{
  "hidden_size": 192,
  "num_attention_heads": 3,
  "num_key_value_heads": 1,
  "norm": "layernorm",
  "norm_place": "pre",
  "init_std_qkv": 0.0352,
  "init_std_up": 0.0352,
  "optimizer": "adamw",
  "decay_fraction": 0.795,
  "decay_shape": "linear"
}
MLP neurons of a small language model. Each row is named by its layer, matrix (up: input weights; down: output weights) and neuron, and shows model dimensions 48-175. Each number is 200 + 20 x the weight over its row's rms, rounded and kept within 0 to 999.
Before each neuron's rows, "fires before" lists the tokens most often just after its 100 highest values on Wikipedia text that the model never trained on.

fires before: "s ", "and ", "of ", "in "
L16.up744,217,215,193,215,233,215,192,222,167,194,179,208,202,196,189,223,221,195,204,257,173,187,192,183,173,186,162,208,227,172,237,184,232,193,202,208,206,153,189,162,196,242,195,178,183,165,232,152,197,220,198,151,213,208,177,203,191,220,205,194,236,194,181,164,210,229,192,201,181,192,196,174,178,203,201,200,236,162,221,218,190,194,211,186,192,183,213,154,212,221,190,176,247,189,229,225,194,195,187,190,183,183,193,184,211,214,202,230,192,224,211,218,207,198,250,207,191,215,183,194,224,199,177,236,186,217,195,207
L16.down744,169,212,217,217,162,151,181,181,190,220,205,180,191,188,190,209,216,198,176,186,195,217,161,215,202,195,195,186,214,216,216,198,217,181,235,231,178,210,185,185,194,197,197,183,243,211,181,263,179,184,176,221,213,190,201,221,220,198,203,170,183,212,211,207,194,218,190,161,195,196,245,176,160,210,204,238,182,236,201,230,186,179,217,198,205,224,199,215,181,217,217,201,219,182,219,199,191,222,230,187,202,188,209,216,224,206,187,212,166,250,193,208,211,186,200,190,208,215,219,203,198,209,138,175,213,203,204,192

fires before: "\n", "\n\n", "==", "==="
L12.up204,211,198,213,201,180,203,170,232,214,156,172,223,210,174,225,212,199,193,184,196,205,215,220,199,185,198,189,217,220,191,229,186,189,195,208,203,229,197,229,160,195,194,206,197,211,227,211,194,181,192,235,191,203,212,184,230,202,202,161,198,204,196,185,190,169,179,198,203,185,203,192,187,219,213,183,223,198,172,221,211,171,217,199,202,222,195,210,212,200,202,159,202,177,197,263,174,214,181,196,174,213,220,233,157,198,214,213,173,192,208,203,231,206,185,197,192,177,186,205,190,255,219,202,238,192,219,215,241
L12.down204,215,181,168,195,215,201,205,195,217,233,176,182,185,198,191,208,182,194,201,182,215,200,212,195,196,205,207,199,182,185,210,211,200,186,187,183,206,181,187,188,156,201,185,207,224,185,203,193,204,214,183,201,187,192,206,206,206,185,213,200,179,186,202,197,195,185,196,192,192,200,215,206,200,186,196,191,214,226,191,219,213,198,191,204,180,214,198,195,232,204,217,202,218,190,206,204,177,221,194,205,221,221,213,209,188,188,195,195,212,177,205,179,204,212,230,204,199,196,223,197,195,192,382,192,191,201,199,220

fires before: "==", "\n", "and ", "==="
L12.up564,193,205,190,214,218,232,199,185,189,185,177,232,200,176,211,202,196,191,186,218,219,205,199,204,250,191,205,218,221,170,222,198,179,183,203,240,168,215,210,208,216,198,225,183,186,205,219,171,215,216,250,218,211,211,173,223,183,186,167,209,178,187,200,194,184,171,198,146,200,202,181,201,166,206,184,173,195,245,191,181,221,192,202,171,221,177,194,208,227,229,190,233,194,213,222,184,197,227,239,179,208,192,196,162,189,190,200,203,211,219,202,230,234,200,204,163,182,206,180,209,211,224,190,185,233,219,192,203
L12.down564,177,203,240,200,173,194,156,208,239,204,171,233,201,220,195,179,216,204,191,199,204,192,170,221,160,223,198,189,209,173,188,201,207,192,190,216,201,170,179,188,200,211,223,203,216,205,200,209,182,229,169,204,210,191,198,193,201,240,188,184,176,215,214,183,189,161,191,198,213,205,197,210,200,183,220,185,191,184,188,204,226,172,231,205,223,189,204,214,205,214,205,221,196,194,209,206,208,214,177,226,217,213,216,191,199,183,218,206,182,182,164,189,157,193,209,203,163,182,203,187,234,228,286,201,187,218,195,225

fires before: "==", "°"
L12.up667,200,214,219,197,185,208,217,211,201,175,192,216,183,222,193,215,225,227,194,234,194,230,212,205,236,218,187,205,215,215,196,236,191,159,213,180,181,204,201,196,226,184,186,184,187,204,214,195,210,210,207,202,208,171,181,208,208,225,139,212,193,206,235,201,185,199,197,183,196,201,199,217,176,188,203,207,217,186,194,184,201,226,200,191,215,160,156,233,174,201,142,216,197,207,245,173,223,206,204,160,185,209,201,148,226,223,205,181,204,234,202,179,202,205,205,170,165,211,160,212,207,211,187,239,180,204,193,229
L12.down667,160,246,166,179,210,185,201,213,187,184,220,232,198,220,218,217,202,224,148,196,179,179,209,193,180,219,186,202,196,208,195,235,188,181,212,173,195,227,204,221,212,182,181,183,191,223,205,217,180,203,172,203,176,225,216,214,222,238,219,205,225,212,198,198,182,220,240,220,180,227,181,209,198,203,217,206,221,181,200,183,226,186,219,189,224,189,162,215,200,180,185,190,168,170,234,166,215,168,167,200,208,201,223,202,223,178,205,218,174,192,222,197,181,189,202,199,202,200,155,213,184,200,180,226,174,209,164,200

fires before: "\n", "\n\n"
L12.up442,250,198,211,213,221,209,173,185,207,194,169,230,220,196,215,210,173,187,204,231,199,166,209,204,208,201,201,230,268,198,198,184,228,132,220,232,206,184,212,174,215,190,207,181,196,187,229,221,199,211,204,181,207,219,148,215,200,195,156,218,182,166,216,223,193,197,208,199,179,192,220,190,177,214,196,199,199,191,202,208,197,190,188,192,199,201,179,185,225,224,208,221,205,191,201,209,186,209,202,189,221,192,195,184,214,197,205,215,208,192,153,211,204,178,208,204,208,200,160,189,221,237,192,195,234,206,204,223
L12.down442,169,230,199,209,185,222,171,196,197,213,195,204,209,205,205,208,194,194,164,225,197,203,206,203,169,239,191,218,214,175,170,243,206,218,180,208,204,198,168,212,203,225,246,211,202,194,191,207,182,191,216,190,204,182,209,234,206,221,182,198,175,215,170,182,219,190,216,156,207,223,179,196,190,161,220,238,195,221,189,193,211,191,168,228,193,193,183,224,246,209,200,193,211,200,198,212,178,200,192,211,201,207,214,176,180,185,237,218,202,169,225,199,193,217,214,178,213,189,178,201,202,205,263,224,169,206,212,183

fires before: "==", "(", ": ", "===", "list"
L12.up627,222,196,249,241,204,185,195,266,209,199,174,210,207,192,202,206,201,224,204,187,200,221,199,218,211,205,166,244,198,212,184,243,179,180,187,193,195,215,211,158,221,164,212,195,182,226,203,192,226,199,200,210,195,223,164,198,193,195,181,191,195,202,206,176,184,179,208,166,227,211,185,221,145,180,205,211,226,163,192,221,190,200,223,182,227,172,165,204,213,221,192,211,215,212,229,194,173,208,204,211,205,218,187,176,201,151,212,180,193,205,201,237,221,194,196,192,186,212,209,189,242,178,163,241,209,205,214,190
L12.down627,208,203,183,217,217,197,202,228,225,178,198,246,184,200,164,205,198,192,179,187,180,233,225,158,186,171,224,192,167,235,216,224,214,188,176,185,214,162,187,194,187,172,227,201,210,189,180,210,205,201,184,193,167,208,185,215,214,230,210,231,187,173,183,192,183,210,156,191,239,208,213,209,189,193,189,224,199,171,238,173,198,220,196,192,195,214,179,207,211,227,179,199,223,173,183,181,185,198,156,241,242,202,209,221,217,216,209,229,196,200,176,232,241,195,195,168,224,199,186,189,184,208,181,164,170,184,198,166

fires before: ", ", ".", ". ", "'", ") "
L15.up715,232,173,210,176,213,193,211,209,209,211,207,197,212,135,200,206,194,193,199,203,240,183,189,175,178,215,152,204,230,224,179,225,179,176,172,225,189,190,225,207,198,223,190,212,209,201,198,210,171,205,195,162,201,198,182,259,218,214,199,180,221,200,183,209,179,185,228,196,186,242,212,193,201,211,187,192,226,179,183,233,193,220,243,168,220,190,213,191,196,211,192,212,201,176,251,201,185,180,183,218,162,203,191,192,212,190,176,169,190,195,176,195,173,166,227,190,165,195,199,234,182,189,200,194,205,178,211,202
L15.down715,227,185,224,198,223,214,171,187,233,191,177,162,205,212,238,209,202,171,200,170,193,216,214,221,163,180,194,189,200,201,194,169,208,215,163,198,203,188,147,197,187,217,183,194,186,172,202,190,187,173,182,197,189,216,153,189,210,178,223,219,224,220,168,191,204,206,221,197,152,191,198,210,232,177,199,187,211,209,201,203,191,182,180,202,141,177,246,188,182,198,193,229,216,181,205,215,196,187,191,220,233,192,197,224,201,211,201,193,233,181,197,220,218,205,190,207,215,194,188,200,212,224,198,204,218,189,172,175

fires before: ", ", "\n", ". ", "s ", "'", "\" "
L15.up270,241,230,243,165,218,198,216,194,205,196,176,177,220,201,199,220,210,207,217,231,213,182,228,195,230,226,185,239,230,187,182,174,192,184,181,224,180,200,219,172,203,189,211,226,196,214,203,187,170,191,199,178,199,190,181,224,218,203,181,180,197,217,207,196,207,216,177,169,211,205,229,190,151,205,189,221,217,205,179,205,177,186,212,179,222,186,189,208,184,191,193,203,209,200,186,189,171,208,192,203,177,191,197,243,234,211,205,167,219,209,187,206,237,161,208,182,164,195,182,206,222,211,195,195,194,179,193,183
L15.down270,203,208,188,183,237,218,188,196,216,195,172,180,208,198,208,221,169,217,222,187,206,200,234,216,222,223,201,177,195,229,201,185,199,214,195,167,162,227,221,199,209,199,164,197,208,210,217,205,204,191,214,180,206,231,209,209,220,164,182,211,192,213,198,197,222,239,238,205,187,200,181,184,213,207,188,232,221,201,185,163,190,196,173,161,203,189,226,192,190,210,192,217,193,194,209,195,190,220,208,197,211,201,185,197,210,183,184,180,223,186,191,201,227,211,185,195,209,173,145,209,167,154,224,179,196,191,207,190

fires before: "of ", "and ", "==", "in ", "==="
L18.up243,217,175,185,189,192,192,195,231,197,207,177,195,189,184,161,208,211,212,219,218,198,197,190,232,216,173,160,211,202,180,212,188,179,185,196,242,174,199,199,188,221,223,197,195,215,187,225,184,203,205,212,199,201,196,201,185,212,201,177,222,206,190,217,179,234,184,185,198,211,198,164,187,220,175,198,189,242,217,236,210,205,239,203,187,195,184,189,199,191,207,182,177,224,172,218,178,192,244,222,170,258,206,167,170,202,225,180,214,204,228,211,243,234,166,217,187,188,191,158,207,168,201,194,175,215,180,215,209
L18.down243,224,209,191,196,180,174,204,208,196,175,224,217,235,201,221,199,212,203,200,214,184,233,204,190,218,209,223,263,208,207,185,206,209,168,236,202,188,199,213,199,225,185,213,232,196,198,210,171,184,154,232,211,229,211,209,229,179,162,221,174,167,221,187,209,199,201,160,193,191,188,171,209,197,174,187,221,197,193,184,212,177,183,223,221,238,196,215,198,187,162,203,206,181,224,199,204,183,192,211,227,204,177,216,194,198,210,182,218,189,205,186,192,195,203,185,211,240,181,186,192,212,183,192,148,198,223,206,194

fires before: ", ", "==", ". ", "s", ".", "'"
L12.up298,192,239,205,211,189,196,200,226,196,164,197,183,213,197,211,203,197,218,214,229,179,213,200,175,207,248,185,211,220,185,202,203,179,228,194,207,174,193,198,178,213,159,204,205,198,201,214,168,191,209,211,219,205,188,202,208,206,212,189,191,211,209,210,189,176,223,219,161,211,242,194,205,193,213,199,197,210,174,153,205,212,186,198,176,223,183,224,221,252,220,190,234,188,154,201,183,185,182,202,192,162,235,189,194,235,203,203,185,209,200,194,212,204,178,226,179,139,213,191,192,221,209,189,179,202,184,225,202
L12.down298,233,215,172,184,233,191,168,170,237,171,195,185,183,220,201,200,224,197,198,167,216,205,210,180,199,211,188,185,190,192,213,224,241,187,206,182,221,208,208,174,225,176,169,189,188,193,203,209,226,241,161,176,203,236,187,211,198,196,175,160,200,157,169,196,196,195,182,217,201,218,210,196,203,194,221,177,177,218,213,216,210,233,189,195,225,197,189,201,210,181,181,158,191,190,220,162,204,206,213,204,204,208,205,205,222,199,205,227,224,204,211,183,184,183,183,237,200,184,200,224,200,194,194,218,203,237,164,210

fires before: "\n", "\n\n"
L9.up620,206,178,212,212,189,232,190,213,212,188,214,218,208,195,174,207,198,182,202,232,208,183,226,221,169,234,213,198,203,169,198,200,199,194,198,255,197,202,228,188,224,220,217,203,192,189,203,190,208,186,214,208,237,176,184,172,197,197,141,206,175,207,192,178,205,182,181,167,180,197,206,217,202,172,232,191,194,196,211,214,183,201,195,172,237,197,181,194,212,252,153,227,177,186,220,189,206,213,210,176,184,189,180,163,249,195,230,208,214,218,189,205,210,216,200,193,193,198,195,167,219,208,200,179,212,225,219,188
L9.down620,185,212,227,204,181,202,193,189,178,204,215,210,204,214,215,199,230,193,191,211,194,199,187,216,220,204,234,209,192,167,209,197,205,200,202,201,209,162,175,198,185,214,236,178,172,234,152,202,188,199,212,210,199,192,217,227,206,198,184,228,178,217,217,218,220,197,191,181,193,207,208,184,181,199,185,207,171,202,195,227,190,171,198,198,215,199,173,199,196,209,193,186,187,166,215,199,180,236,180,224,214,230,186,212,204,200,218,196,200,208,196,194,194,176,179,214,177,167,194,199,206,208,343,220,189,179,217,193

fires before: "\n", "\n\n", "= "
L11.up336,197,202,215,204,204,218,215,240,188,232,183,218,195,191,206,195,194,230,186,197,189,169,231,134,158,240,182,201,166,207,210,182,208,202,210,228,216,191,199,185,203,202,202,186,199,195,210,221,190,221,229,185,194,196,200,223,227,195,201,206,175,199,200,173,206,194,181,157,204,206,210,221,210,218,214,185,195,216,211,213,214,224,177,183,195,177,209,213,210,206,164,213,193,165,233,198,214,201,208,227,220,200,204,169,256,201,200,214,177,225,165,167,196,205,197,196,193,173,153,215,221,197,194,191,158,231,199,203
L11.down336,217,190,200,194,212,223,207,189,209,228,172,206,185,169,221,184,168,190,204,177,214,167,198,200,187,175,211,156,183,211,200,178,194,202,223,190,211,202,202,165,208,186,168,177,220,206,216,218,199,177,181,208,197,223,188,195,208,188,217,211,209,205,186,212,214,228,193,180,200,158,183,199,201,203,222,226,167,247,190,204,204,165,196,180,213,193,219,200,175,220,204,198,182,222,222,217,237,187,195,213,205,185,229,223,213,186,201,230,181,230,204,181,215,204,183,179,246,169,235,203,201,198,328,196,188,222,180,185